{
  "n_layer": 25,
  "d_model": 256,
  "n_head": 4,
  "n_kv_head": 4,
  "head_dim": 64,
  "d_mlp": 1024,
  "vocab_size": 8192,
  "activation": "squared_relu",
  "norm": "rmsnorm",
  "norm_place": "pre",
  "norm_eps": 1e-06,
  "positions": "rope",
  "rope_base": 10000.0,
  "rope_fraction": 1.0,
  "qk_norm": true,
  "attn_scale": 0.143,
  "bias": "none",
  "tie_embeddings": false,
  "parallel_block": false,
  "extras": ["capped logits"],
  "init": "normal",
  "init_std_qkv": 0.04,
  "init_std_o": 0.0496,
  "init_std_up": 0.0572,
  "init_std_down": 0.0572,
  "init_mimetic": 0.5,
  "optimizer": "adam_hyperball",
  "lr": 0.00845,
  "lr_mult_qkv": 0.4,
  "beta1": 0.9,
  "lr_head": 0.00867,
  "grad_clip": 1.0,
  "warmup_steps": 328,
  "schedule": "wsd",
  "decay_fraction": 1.0,
  "decay_shape": "sqrt",
  "final_lr_fraction": 0.05,
  "batch_tokens": 65536,
  "seq_len": 512,
  "doc_mask": true,
  "train_tokens": 900600000,
  "steps": 13743,
  "dataset": "wikipedia_en"
}
MLP neurons of a small language model. Each row is named by its layer, matrix (up: input weights) and neuron, and shows model dimensions 128-223. Each number is 200 + 30 x the weight over its row's rms, rounded and kept within 0 to 999.
After each neuron's rows, "fires in" lists the words (lower case) most often at its 100 highest values on Wikipedia text that the model never trained on.

L6.up943,197,199,222,197,192,206,184,177,159,172,238,217,191,217,167,197,201,247,156,184,180,195,189,240,227,187,222,200,242,184,230,208,225,211,256,140,199,211,196,207,210,197,193,237,211,217,212,210,222,218,200,214,191,215,169,179,210,198,248,168,161,204,234,216,204,189,248,176,142,211,187,168,200,194,216,171,193,239,202,179,181,242,225,195,215,194,196,189,185,262,180,187,128,246,185,155
fires in: "been", "were", "during", "she", "entered", "they"

L21.up180,179,159,187,235,216,216,237,260,172,225,214,160,151,187,183,203,199,229,216,179,185,171,155,224,228,196,152,181,224,158,148,209,184,147,245,211,194,165,189,195,167,188,143,198,214,258,174,172,230,143,200,171,169,229,184,224,220,163,170,191,223,210,229,165,186,220,175,156,236,234,123,266,231,168,226,183,200,231,189,197,172,201,187,208,246,175,185,166,162,210,178,210,187,192,217,177
fires in: "university", "ministry", "institute", "national", "city", "government"

L6.up946,228,168,194,197,133,168,212,177,225,211,178,220,191,159,204,200,181,245,182,166,199,215,210,204,223,196,196,178,222,199,154,225,191,176,235,208,200,203,164,188,210,223,176,169,242,226,140,244,215,281,205,173,238,206,233,243,174,192,206,171,202,177,212,185,201,204,204,171,199,201,215,86,199,193,223,193,199,213,193,185,202,189,252,197,250,191,156,216,191,216,232,233,202,258,205,177
fires in: "of", "to", "would", "vulnerabilities"

L11.up1011,273,154,200,190,157,194,152,215,207,214,177,181,220,229,247,264,222,211,239,162,232,188,259,222,144,185,205,190,182,192,210,197,184,172,247,173,203,216,173,201,263,241,195,223,197,260,148,230,222,244,181,223,214,263,241,215,221,218,214,221,234,221,164,186,171,227,185,185,190,185,171,143,219,138,231,230,214,210,212,205,222,213,181,193,277,169,80,202,168,231,191,195,242,208,212,147
fires in: "of", "000", "500", "many", "several", "other"

L11.up826,230,192,222,183,210,224,167,264,193,298,194,203,197,196,218,209,184,197,198,176,252,198,236,188,229,206,191,210,154,175,253,144,253,188,213,160,174,154,167,210,206,148,196,182,223,255,149,225,238,207,187,174,238,186,199,198,208,139,219,220,204,174,169,233,205,175,236,224,195,173,182,194,163,165,183,224,207,231,226,217,199,179,178,222,197,193,207,295,194,159,176,188,201,178,210,184
fires in: "of", "the", "dundee", "grandjean"

L21.up838,152,209,189,149,205,259,163,192,183,238,224,238,203,162,179,256,212,203,180,219,236,207,209,164,165,169,204,239,205,186,246,175,146,166,259,211,143,181,192,191,234,194,230,234,207,187,156,219,214,208,206,132,172,207,180,171,187,220,155,244,158,187,188,187,222,224,216,195,175,221,169,245,208,225,186,202,145,221,211,220,262,206,244,195,195,182,242,215,180,213,210,145,205,179,180,200
fires in: "since", "on", "of"

L20.up120,193,195,186,209,220,190,210,210,186,220,176,152,172,211,214,196,243,196,220,196,210,242,200,230,182,187,200,238,172,213,150,144,174,190,218,224,296,185,180,196,250,197,161,207,176,215,219,190,184,242,229,166,269,259,256,218,198,143,255,210,165,203,259,193,248,234,219,204,184,191,209,225,201,220,200,191,138,186,194,191,225,195,171,172,175,195,205,154,223,172,207,175,225,241,249,172
fires in: "his", "early", "s", "her"

L6.up310,243,172,152,172,200,222,210,196,184,270,192,189,233,185,196,195,181,248,175,161,239,244,166,156,209,225,191,152,255,174,203,194,211,241,195,177,195,213,198,184,183,215,129,236,242,143,199,253,225,272,185,144,214,169,198,192,175,195,187,203,171,187,187,247,179,182,188,224,160,208,202,239,200,121,212,198,176,221,211,190,170,189,271,195,225,208,218,238,190,201,243,215,209,228,191,151
fires in: "to", "cro", "joined", "they", "it", "that"

L15.up695,256,152,218,202,173,220,189,229,200,204,274,238,258,220,195,255,169,208,192,200,203,215,217,162,183,148,184,190,171,179,189,209,170,217,223,204,243,133,206,165,228,170,196,186,196,190,213,195,226,252,141,215,252,215,211,197,175,186,210,224,197,223,209,187,179,263,228,195,226,215,195,247,188,183,209,177,134,183,176,183,211,155,149,165,192,149,171,197,124,239,180,225,202,177,174,180
fires in: "of", "some", "most", "mathbf", "number", "other"

L4.up19,213,197,190,185,180,216,184,199,188,262,209,177,172,224,236,248,186,180,218,198,211,228,237,220,187,222,218,124,185,213,221,175,220,255,221,193,200,222,197,203,191,176,180,210,212,200,120,266,210,213,251,207,198,197,184,227,203,179,165,184,278,198,204,199,267,192,219,230,190,155,183,219,158,168,176,215,201,210,191,168,160,128,213,214,210,164,198,213,166,234,205,194,210,178,241,216
fires in: "the"

L22.up618,168,233,178,191,205,172,217,164,229,246,141,229,222,171,219,246,234,195,207,166,218,208,194,154,178,168,182,198,218,211,162,235,172,241,193,165,187,262,211,177,227,273,189,211,185,144,214,231,220,199,174,193,195,171,204,218,212,179,253,196,227,233,242,187,176,219,218,226,155,219,172,199,198,150,214,220,212,225,175,204,210,170,189,220,178,182,172,237,215,183,176,194,122,173,200,170
fires in: "is", "was", "to", "professor", "became"

L21.up624,216,164,205,203,206,226,187,167,172,180,164,195,154,216,180,166,205,219,246,217,214,156,168,241,186,228,143,200,201,183,229,196,230,200,179,190,186,173,174,200,257,216,145,210,225,192,201,200,207,183,197,189,141,167,232,178,192,148,197,187,205,233,286,192,206,233,194,150,184,202,238,161,172,208,164,202,226,211,180,176,207,151,227,198,217,137,189,208,215,172,164,236,246,204,164,144
fires in: "in", "to"

L4.up663,171,206,163,234,105,151,159,196,150,211,230,233,202,175,211,204,164,229,234,208,221,204,216,195,266,152,156,181,231,220,197,177,190,167,196,191,215,172,243,191,209,290,220,231,193,217,133,179,163,216,205,175,166,191,160,143,193,188,205,187,199,221,215,207,205,189,142,210,246,205,210,175,185,226,242,251,197,224,218,253,222,237,184,204,241,189,173,154,257,202,214,237,203,201,168,201
fires in: "became", "become", "started", "dream", "from"

L15.up82,149,215,191,200,170,239,160,221,97,209,207,200,195,236,200,220,188,138,220,209,234,195,194,156,188,238,206,192,227,171,199,220,201,190,216,193,166,146,155,172,238,251,155,199,226,215,184,255,201,197,219,223,215,221,198,166,223,200,165,234,215,233,182,212,235,193,242,172,171,145,223,159,182,204,247,224,131,209,192,210,164,184,204,136,249,171,198,198,139,197,154,246,174,172,201,219
fires in: "the"

L20.up630,228,150,174,201,189,199,214,203,201,210,235,213,188,202,175,191,196,166,199,186,242,229,210,213,165,223,207,176,222,177,241,170,261,188,216,152,120,196,194,187,271,162,196,220,192,208,178,191,219,216,238,232,160,244,164,247,183,179,204,240,149,220,159,193,163,152,218,172,191,198,193,144,190,167,239,189,203,184,215,228,171,208,242,152,188,238,180,176,134,197,224,176,238,190,185,152
fires in: "north", "south", "east", "southwestern"

L15.up991,204,170,177,184,162,224,239,219,237,224,201,183,156,156,199,210,192,210,218,161,200,190,179,196,233,114,187,190,171,183,167,204,200,171,210,175,214,110,189,163,171,215,185,229,215,210,214,224,235,180,253,175,190,223,238,137,153,208,256,220,143,152,213,207,205,167,254,193,163,163,213,194,221,157,224,212,198,214,181,169,204,175,274,175,187,208,213,194,251,229,176,160,188,194,229,148
fires in: "he", "she", "it", "they"

L11.up971,206,194,185,197,174,185,158,225,153,172,180,283,172,165,208,212,185,215,189,182,244,201,184,152,262,207,168,231,176,198,174,238,151,218,203,216,169,219,174,221,219,186,213,172,204,184,196,222,238,197,233,207,163,228,224,212,207,195,252,263,219,194,231,224,146,217,219,195,143,217,217,133,185,214,207,259,202,221,169,220,245,212,167,190,214,183,172,303,123,190,171,183,206,182,206,215
fires in: "for", "to", "of"

L20.up23,192,191,193,226,134,177,198,227,144,206,267,216,200,222,198,168,209,142,178,157,163,220,234,218,211,223,211,209,223,182,187,251,192,194,225,246,195,220,169,195,209,154,186,184,222,211,210,228,186,247,180,213,229,232,186,204,170,236,216,209,208,214,198,276,210,204,181,190,220,151,198,225,196,201,249,238,229,194,174,217,174,252,218,195,202,245,199,178,202,243,226,186,200,224,227,207
fires in: "the", "one", "two", "four", "three", "five"

L21.up614,175,180,212,168,234,218,204,233,186,180,187,198,185,199,207,205,210,146,174,163,164,172,212,163,210,169,179,241,180,197,170,222,184,166,236,245,175,193,195,199,262,177,178,176,288,167,143,241,221,207,173,182,190,189,193,197,183,183,214,235,193,223,246,177,172,195,247,246,198,206,211,165,176,197,202,173,126,165,194,178,178,198,156,215,194,158,166,181,227,202,234,260,192,227,217,246
fires in: "had", "has", "have"

L22.up512,189,206,178,162,196,206,173,244,192,207,189,230,161,183,190,185,203,234,287,212,200,173,217,268,203,203,168,213,198,152,189,228,156,156,222,179,201,218,192,172,213,238,136,212,203,190,169,197,234,196,230,186,184,221,194,164,213,161,188,251,200,195,258,219,232,218,240,250,172,207,181,176,195,197,199,214,168,197,202,231,188,169,284,185,159,165,155,222,226,147,235,209,240,188,192,191
fires in: "university", "college", "institute", "law", "illinois"

L8.up345,204,167,246,175,220,214,201,205,248,247,260,199,133,196,187,219,226,236,213,134,246,188,236,206,225,174,182,220,194,159,166,209,205,189,202,193,227,199,211,243,188,173,180,244,221,238,181,211,244,221,173,166,268,216,218,186,194,195,218,221,210,227,263,151,218,179,216,215,184,159,180,198,149,184,200,193,198,182,199,201,214,225,196,178,180,208,232,176,210,202,180,230,171,259,169,161
fires in: "had", "began", "year", "announced", "ii"

L15.up689,216,220,227,164,222,201,196,205,255,201,198,207,188,211,152,220,210,234,175,212,228,227,210,162,203,182,225,184,211,154,191,177,196,180,171,156,168,160,226,190,237,222,201,205,236,181,232,238,192,187,158,121,236,131,208,237,221,175,188,200,166,163,250,235,234,162,209,169,163,216,226,218,248,172,230,245,214,203,221,260,192,200,237,202,191,201,180,178,214,197,165,213,175,226,191,162
fires in: "him", "he", "them", "it", "time", "they"

L11.up189,202,197,223,202,191,165,206,179,209,172,205,194,190,226,191,249,223,193,246,240,168,174,166,215,228,242,218,230,194,190,253,218,237,216,203,208,150,239,166,236,202,197,192,98,207,139,163,203,210,185,148,156,200,236,214,156,202,176,216,204,198,189,143,194,235,194,183,179,227,230,149,197,175,197,202,217,166,234,194,228,206,130,207,177,187,246,172,247,199,164,175,185,171,272,189,183
fires in: "the", "a", "tiptur", "neutron", "an"

L6.up412,192,166,266,112,186,201,176,182,234,220,209,199,185,186,206,216,203,242,224,214,186,193,199,211,240,210,230,197,188,197,273,210,213,241,249,163,189,136,217,186,233,212,195,170,188,209,183,251,231,273,254,187,209,233,206,203,191,170,187,184,212,188,183,218,171,158,188,185,176,179,211,160,190,194,267,220,205,234,210,173,242,238,196,179,231,167,226,192,194,213,174,152,156,278,213,220
fires in: "made", "medal", "stage", "tha", "competed", "making"

L21.up564,199,111,180,149,262,209,225,197,212,164,170,236,274,190,217,206,255,202,227,206,197,201,184,230,202,131,125,230,166,262,220,140,240,194,203,243,226,227,188,203,239,167,221,152,207,204,180,245,190,156,210,237,209,205,195,182,244,223,175,173,199,245,219,200,193,182,242,182,157,194,180,211,204,207,284,188,157,203,149,177,176,223,243,200,190,188,162,194,178,191,154,257,177,237,192,171
fires in: "has", "had", "have"

L6.up835,202,201,165,236,204,161,197,239,217,241,285,182,182,210,168,226,263,199,190,223,221,199,201,210,237,195,220,163,229,178,156,164,255,204,207,210,180,235,191,167,195,158,207,185,268,224,231,217,165,222,199,186,267,177,210,226,195,173,226,174,214,258,222,264,216,194,192,202,209,167,204,218,188,195,221,209,168,200,207,184,221,190,204,125,179,186,185,223,174,208,208,157,186,224,192,235
fires in: "platinum", "of", "silver", "bronze", "place", "rice"

L15.up1022,229,181,167,219,188,152,209,211,204,176,240,234,176,203,178,185,207,199,190,213,145,184,195,265,180,235,191,200,167,206,194,175,191,212,206,199,244,198,214,206,209,180,144,174,210,144,221,261,223,226,252,195,277,247,264,156,164,160,205,204,212,209,203,239,231,209,202,199,170,187,216,204,210,224,193,254,226,207,141,236,148,191,237,222,190,177,158,178,198,283,220,143,163,203,238,164
fires in: "company", "family", "they", "band", "she"

L11.up928,169,193,183,156,211,235,157,179,214,234,210,167,218,204,208,166,239,229,244,195,185,233,181,248,198,201,198,201,224,176,212,168,209,215,217,179,220,204,224,206,235,199,190,158,189,250,199,222,210,168,188,220,205,270,252,178,197,169,232,149,251,201,221,219,225,185,189,187,161,221,163,190,219,176,197,196,217,181,157,216,194,199,224,233,231,155,174,203,149,200,189,190,178,218,225,177
fires in: "and", "his", "her", "s", "their", "its"

L11.up103,148,198,164,223,164,223,183,205,157,257,199,205,243,205,205,146,177,187,196,194,212,211,174,234,207,190,184,207,228,209,197,167,185,223,189,170,186,224,187,190,224,179,175,143,196,213,210,206,217,255,197,209,246,169,198,180,189,174,215,129,190,215,132,186,180,154,157,144,182,199,194,156,237,187,220,206,212,204,191,250,207,198,212,180,208,255,177,187,208,232,151,179,180,223,190,236
fires in: "from", "on"

L21.up219,190,172,183,181,194,183,200,176,237,160,207,187,230,158,117,210,219,239,196,181,143,121,203,293,202,125,178,200,229,206,186,209,232,213,172,199,161,211,188,227,209,157,163,180,227,259,208,223,257,152,177,159,202,201,206,232,261,211,187,170,228,226,241,226,144,187,197,205,144,208,219,189,209,214,181,216,229,268,211,228,225,216,207,167,158,187,191,192,172,184,218,235,185,210,153,189
fires in: "to", "would"

L6.up871,234,165,195,199,194,207,140,197,158,205,168,162,185,187,218,201,188,178,250,226,209,208,221,225,152,127,201,178,158,204,228,180,196,171,180,179,174,237,132,192,232,223,165,235,239,240,198,194,212,203,198,172,185,190,190,144,206,195,218,210,200,193,159,171,275,150,171,151,256,183,176,250,159,193,240,190,181,193,133,217,184,231,203,175,312,203,186,171,197,193,131,169,234,177,210,135
fires in: "for", "km", "000", "where"

L22.up804,222,185,165,202,168,147,191,248,245,204,211,165,173,170,186,195,236,195,209,230,223,180,191,190,179,160,239,182,248,137,132,187,253,229,188,207,161,213,175,186,172,224,158,189,197,174,213,176,190,231,251,190,213,248,242,205,192,194,220,187,157,220,262,232,190,145,230,216,184,215,218,242,145,160,174,229,226,203,192,203,176,262,145,162,201,221,173,245,236,215,208,219,121,202,214,207
fires in: "a", "one", "weimar"

L8.up268,243,193,254,194,180,177,190,164,198,215,224,220,222,197,228,203,192,231,199,218,218,164,148,181,175,209,179,159,168,179,181,218,241,232,171,190,153,207,179,202,176,192,144,174,240,141,191,183,204,281,220,202,197,162,203,251,144,217,204,202,163,200,232,207,177,182,203,151,169,207,176,203,233,164,221,195,232,176,202,266,171,214,189,208,190,186,156,233,206,219,160,195,141,207,206,214
fires in: "to"

L8.up901,177,152,227,153,228,176,212,158,174,205,212,160,191,214,210,198,168,241,212,207,203,226,245,152,195,196,186,146,214,170,201,187,140,182,228,193,180,219,119,203,238,246,217,221,216,200,197,209,194,173,180,196,234,189,264,221,176,218,241,192,252,223,168,211,231,171,219,179,162,209,214,179,141,166,213,195,178,213,181,211,165,204,212,167,192,145,181,226,195,227,172,213,208,179,212,187
fires in: "in", "for", "to", "also", "as", "then"

L15.up697,184,190,229,212,178,219,215,243,237,215,149,148,179,207,197,239,195,185,179,175,260,220,248,268,218,227,213,216,155,95,176,188,207,210,209,210,176,220,175,160,236,201,207,220,213,234,180,206,226,238,177,195,222,236,176,176,244,207,191,273,162,155,225,212,217,156,229,176,212,172,169,223,188,208,159,246,182,229,193,199,236,205,202,151,159,266,184,175,236,210,150,189,199,202,227,186
fires in: "the", "a", "began"

L20.up377,217,208,252,173,185,219,160,165,214,208,226,221,203,230,150,200,197,245,211,219,197,233,247,122,175,199,201,173,242,192,186,153,226,230,240,227,193,208,201,231,203,228,219,223,199,206,197,180,210,215,190,166,182,228,226,190,224,178,198,176,199,150,226,247,237,187,188,178,183,177,178,202,217,180,253,251,137,253,135,201,180,202,173,169,230,237,168,239,221,197,168,174,165,270,172,152
fires in: "his", "s", "her", "original", "known"

L8.up781,227,202,170,232,223,243,171,211,240,182,194,224,194,210,226,226,186,155,231,219,190,246,161,193,214,221,213,210,182,203,216,151,184,158,168,197,195,178,199,197,223,167,208,173,218,122,181,148,222,222,231,220,217,214,191,219,152,197,228,240,167,211,198,263,206,268,214,169,152,246,218,197,207,159,222,263,220,214,211,206,183,156,186,170,191,171,135,204,206,197,144,140,189,198,201,144
fires in: "with", "of", "on", "to", "alpine"

L8.up19,198,176,173,210,185,150,194,195,160,203,229,164,141,197,183,208,206,263,220,213,184,237,156,187,215,191,159,159,198,219,286,134,182,219,148,190,215,210,210,210,149,207,221,249,191,186,189,231,239,195,180,214,239,244,230,210,191,180,194,218,193,315,167,183,253,210,161,198,225,192,215,205,142,188,216,227,180,183,173,178,165,130,265,216,200,183,165,160,216,238,204,167,219,199,134,212
fires in: "of", "macdonald"

L8.up289,219,182,220,196,174,220,186,242,163,217,186,200,217,236,227,256,227,202,212,211,215,167,203,158,255,167,206,168,131,218,170,183,218,165,188,136,174,180,164,222,216,188,202,200,209,159,138,160,240,179,189,200,199,179,178,194,184,198,192,204,206,123,185,208,184,178,183,128,224,259,253,188,166,234,193,226,203,223,199,217,182,155,189,196,205,181,159,180,227,159,176,189,195,193,226,218
fires in: "of", "i", "to", "this", "such"

L4.up539,178,199,207,232,201,223,215,186,165,193,202,195,211,205,223,185,217,174,217,117,191,227,194,230,236,234,199,177,159,215,191,215,230,231,181,169,211,175,172,178,215,171,168,217,187,172,180,248,203,253,162,212,207,223,193,211,169,146,180,199,252,204,180,237,218,215,181,138,188,193,214,186,197,160,222,159,175,166,172,177,161,125,239,221,265,175,183,201,137,218,161,186,152,216,239,195
fires in: "4", "6", "3", "2", "7", "5"

L20.up762,178,166,236,208,227,193,194,203,187,177,177,216,157,163,168,127,261,215,229,180,167,196,169,174,217,209,195,203,208,231,155,213,196,205,242,168,213,190,211,179,240,227,183,222,199,158,151,227,208,220,217,179,199,199,176,148,210,221,248,256,245,200,225,236,229,208,133,177,155,232,199,189,140,172,229,258,222,240,206,196,199,209,221,192,260,203,158,177,227,185,176,240,210,192,184,199
fires in: "in", "to"

L11.up175,181,172,191,149,147,206,241,239,197,206,183,255,225,143,238,207,134,235,213,196,198,187,200,226,225,186,165,218,217,111,217,192,153,183,230,207,200,188,136,195,209,234,217,195,236,217,168,209,202,189,214,195,190,203,152,166,187,151,187,124,280,214,193,172,234,171,138,225,219,239,203,175,217,208,232,218,217,182,130,190,207,188,208,170,196,153,193,172,178,182,218,213,235,162,162,162
fires in: "as", "be", "been", "was", "is"

L20.up325,192,175,238,142,252,202,158,237,157,183,213,225,174,182,216,177,206,216,210,193,257,219,215,257,186,208,199,170,193,199,210,181,164,191,250,185,139,260,173,241,216,176,214,135,215,181,177,217,212,165,220,207,201,203,149,194,187,191,182,170,216,252,194,215,227,191,230,165,139,235,223,194,185,219,249,243,202,189,178,192,259,217,233,177,201,229,149,186,143,217,200,219,240,229,212,208
fires in: "in", "made", "on", "for"

L4.up71,183,197,246,189,162,198,243,203,179,234,198,188,207,171,213,183,233,233,241,175,258,161,190,153,192,158,188,180,185,160,235,199,233,181,205,226,203,219,216,162,230,161,172,179,160,191,171,199,173,217,204,172,253,175,248,184,136,146,162,242,229,198,208,251,169,212,186,209,192,170,235,236,190,170,191,222,214,204,166,238,202,188,151,205,228,150,205,307,207,244,262,220,216,275,196,202
fires in: "15", "18", "17", "16", "14", "toyota"

L8.up723,186,263,148,233,213,149,169,203,230,259,157,170,247,194,224,253,218,165,210,222,208,195,220,210,232,181,141,189,250,213,218,214,174,207,208,163,168,206,152,196,194,205,142,199,161,156,175,215,205,203,192,150,209,178,168,165,185,180,211,218,165,188,183,279,180,177,187,175,205,251,200,222,154,211,197,181,271,258,223,238,194,200,171,215,210,222,146,256,239,155,185,222,217,223,179,197
fires in: "is", "a", "america", "are", "like", "about"

L8.up300,182,174,232,183,181,218,223,189,234,210,215,212,191,164,166,188,234,221,192,161,200,180,189,220,212,203,218,167,206,215,218,208,179,240,219,216,177,224,230,227,199,239,181,200,197,215,238,225,196,228,182,158,181,221,167,177,238,192,178,171,192,238,161,149,191,202,234,210,151,152,160,204,177,132,209,261,202,221,185,224,183,197,230,162,207,183,196,229,198,224,189,206,196,189,224,184
fires in: "to"

L8.up330,184,153,246,175,191,210,201,214,202,204,191,196,224,205,232,236,225,231,160,161,238,174,229,179,198,213,198,192,191,218,205,172,210,204,201,159,219,273,238,186,215,221,199,216,184,186,135,247,234,178,210,158,125,231,203,202,222,137,243,263,239,172,244,250,214,185,267,164,228,248,208,165,215,225,279,219,182,232,205,176,169,176,210,177,197,169,193,213,146,215,167,212,244,215,156,232
fires in: "1", "0", "votes", "2", "4"

L11.up27,243,205,163,140,161,198,214,226,194,217,153,214,178,190,174,192,176,199,218,160,258,178,151,240,184,196,235,160,193,197,182,190,199,183,216,191,225,183,208,241,228,194,187,241,190,221,177,257,226,197,211,199,175,215,199,208,171,200,205,211,162,235,207,207,187,220,209,215,113,172,176,241,159,173,196,277,195,193,199,153,195,231,240,166,212,199,173,190,186,155,153,249,247,218,218,160
fires in: "to", "left", "for", "leave"

L21.up762,227,172,171,215,202,148,250,218,223,231,156,200,174,217,217,179,212,172,212,205,245,197,177,217,183,168,189,172,194,174,173,198,198,157,181,226,160,184,174,160,203,153,207,184,224,212,179,179,230,186,170,178,201,234,205,153,187,165,231,218,176,186,192,189,204,209,175,211,199,145,174,226,140,187,234,229,225,161,177,179,156,149,239,180,165,247,206,261,182,155,240,208,212,236,192,178
fires in: "an"

L4.up700,206,232,193,243,188,208,173,210,180,194,202,208,148,200,178,231,195,145,283,203,223,215,250,173,274,219,191,151,248,208,232,180,200,214,244,166,186,224,222,207,209,199,225,247,159,264,163,200,218,209,181,208,200,100,213,128,182,193,200,213,172,235,232,185,242,238,193,242,238,210,189,147,180,188,265,250,192,190,189,232,181,246,204,179,203,143,234,191,195,172,140,216,203,184,173,183
fires in: "of", "used", "established", "found", "occurred", "for"

L11.up731,187,221,188,181,236,242,218,216,233,178,151,181,214,159,218,252,171,200,226,218,255,218,191,167,254,224,240,191,224,158,230,204,177,227,199,183,202,223,213,222,186,150,184,181,213,210,215,209,212,235,242,212,205,215,158,171,201,155,261,229,226,221,201,207,221,223,211,171,134,223,188,170,211,190,200,226,246,237,187,210,186,207,244,165,189,176,128,184,170,232,163,208,197,254,256,233
fires in: "he", "his", "she"

L6.up227,232,172,233,172,174,160,159,236,248,177,226,137,201,192,150,246,215,250,199,238,213,232,243,248,199,218,211,175,219,146,233,216,215,202,230,216,179,195,214,226,225,172,173,175,197,190,194,238,186,236,237,178,183,243,159,178,229,215,178,221,197,201,190,243,258,239,281,181,156,164,154,234,157,201,252,188,211,202,229,160,190,204,227,165,167,214,199,200,145,193,198,163,201,227,234,230
fires in: "the", "ned", "appointed"

L22.up580,260,137,223,180,220,160,238,207,208,237,151,214,172,176,188,243,277,164,193,233,248,226,249,223,211,203,231,191,139,211,216,224,212,186,217,253,206,215,156,176,202,223,228,147,200,175,159,206,234,243,238,251,241,197,196,205,190,186,186,238,208,209,198,210,235,219,256,146,165,184,137,208,208,191,242,196,156,221,220,193,240,198,259,157,190,172,186,219,194,205,191,201,197,188,255,157
fires in: "had", "have", "has", "he", "having"

L6.up121,210,206,165,187,210,211,195,180,176,181,200,238,210,215,206,223,197,188,170,213,219,237,238,159,245,200,179,197,210,203,190,195,227,150,176,204,200,203,203,169,256,227,169,209,191,199,169,188,182,175,250,181,154,214,175,198,205,183,243,227,217,245,161,171,288,143,209,193,122,178,161,213,181,209,203,195,264,168,166,179,193,168,219,154,189,212,182,211,223,196,222,175,186,232,220,170
fires in: "of", "california", "at", "illinois", "wisconsin"

L22.up529,225,169,197,168,248,218,231,201,236,196,241,169,218,188,245,213,225,233,220,213,202,200,235,230,186,211,172,239,160,205,216,150,177,182,195,231,175,208,171,153,208,185,168,177,208,102,166,197,225,224,195,177,170,178,236,178,222,247,224,224,205,201,213,261,208,209,213,141,211,152,190,151,227,198,218,173,210,214,186,226,185,238,197,169,167,231,223,240,242,202,194,162,227,216,255,138
fires in: "0", "2", "1", "gold", "stadium"

L4.up513,189,206,232,147,197,192,195,262,158,216,191,177,219,183,205,217,234,156,244,205,217,281,197,178,197,156,208,218,187,144,203,231,183,195,237,192,224,158,182,152,226,239,195,202,230,180,191,265,208,196,211,230,199,163,192,210,199,215,193,185,228,183,174,229,234,133,174,197,196,204,206,226,225,134,182,252,201,235,186,169,151,180,211,187,185,165,165,204,203,225,186,189,193,191,261,218
fires in: "also", "same"

L21.up237,182,161,202,160,200,249,166,185,211,186,255,176,208,181,158,189,194,235,234,161,186,192,224,196,227,193,226,243,240,168,175,222,210,160,267,259,221,196,134,222,264,208,184,211,301,178,198,115,225,200,226,225,234,191,174,186,206,192,178,226,228,237,249,191,185,134,208,203,230,233,190,221,169,156,186,191,190,248,192,239,225,208,189,127,188,192,181,192,188,146,161,175,202,191,150,175
fires in: "to", "were", "first", "been", "was"

L11.up740,198,160,260,182,148,198,215,245,246,190,260,215,151,216,168,225,195,196,171,208,188,217,168,198,173,166,205,176,244,186,185,230,199,195,189,175,190,198,213,187,179,151,204,223,235,203,182,216,226,201,216,186,251,162,169,141,181,165,172,260,164,218,216,160,215,240,204,175,175,238,188,177,226,247,198,225,169,226,195,202,195,212,254,173,256,212,201,154,195,217,217,217,171,199,197,187
fires in: "as", "from", "over", "on", "to"

L8.up836,181,236,190,199,167,195,118,175,212,266,169,195,215,221,226,181,225,267,239,229,206,144,217,189,201,172,173,197,164,219,201,161,186,202,250,231,130,204,178,187,196,236,158,196,190,165,161,177,235,225,193,208,183,223,252,147,192,167,247,231,185,226,218,194,176,188,219,177,194,214,203,192,198,192,216,226,229,260,180,160,247,195,178,198,244,201,196,226,224,193,151,214,220,180,223,219
fires in: "to", "of", "number", "on"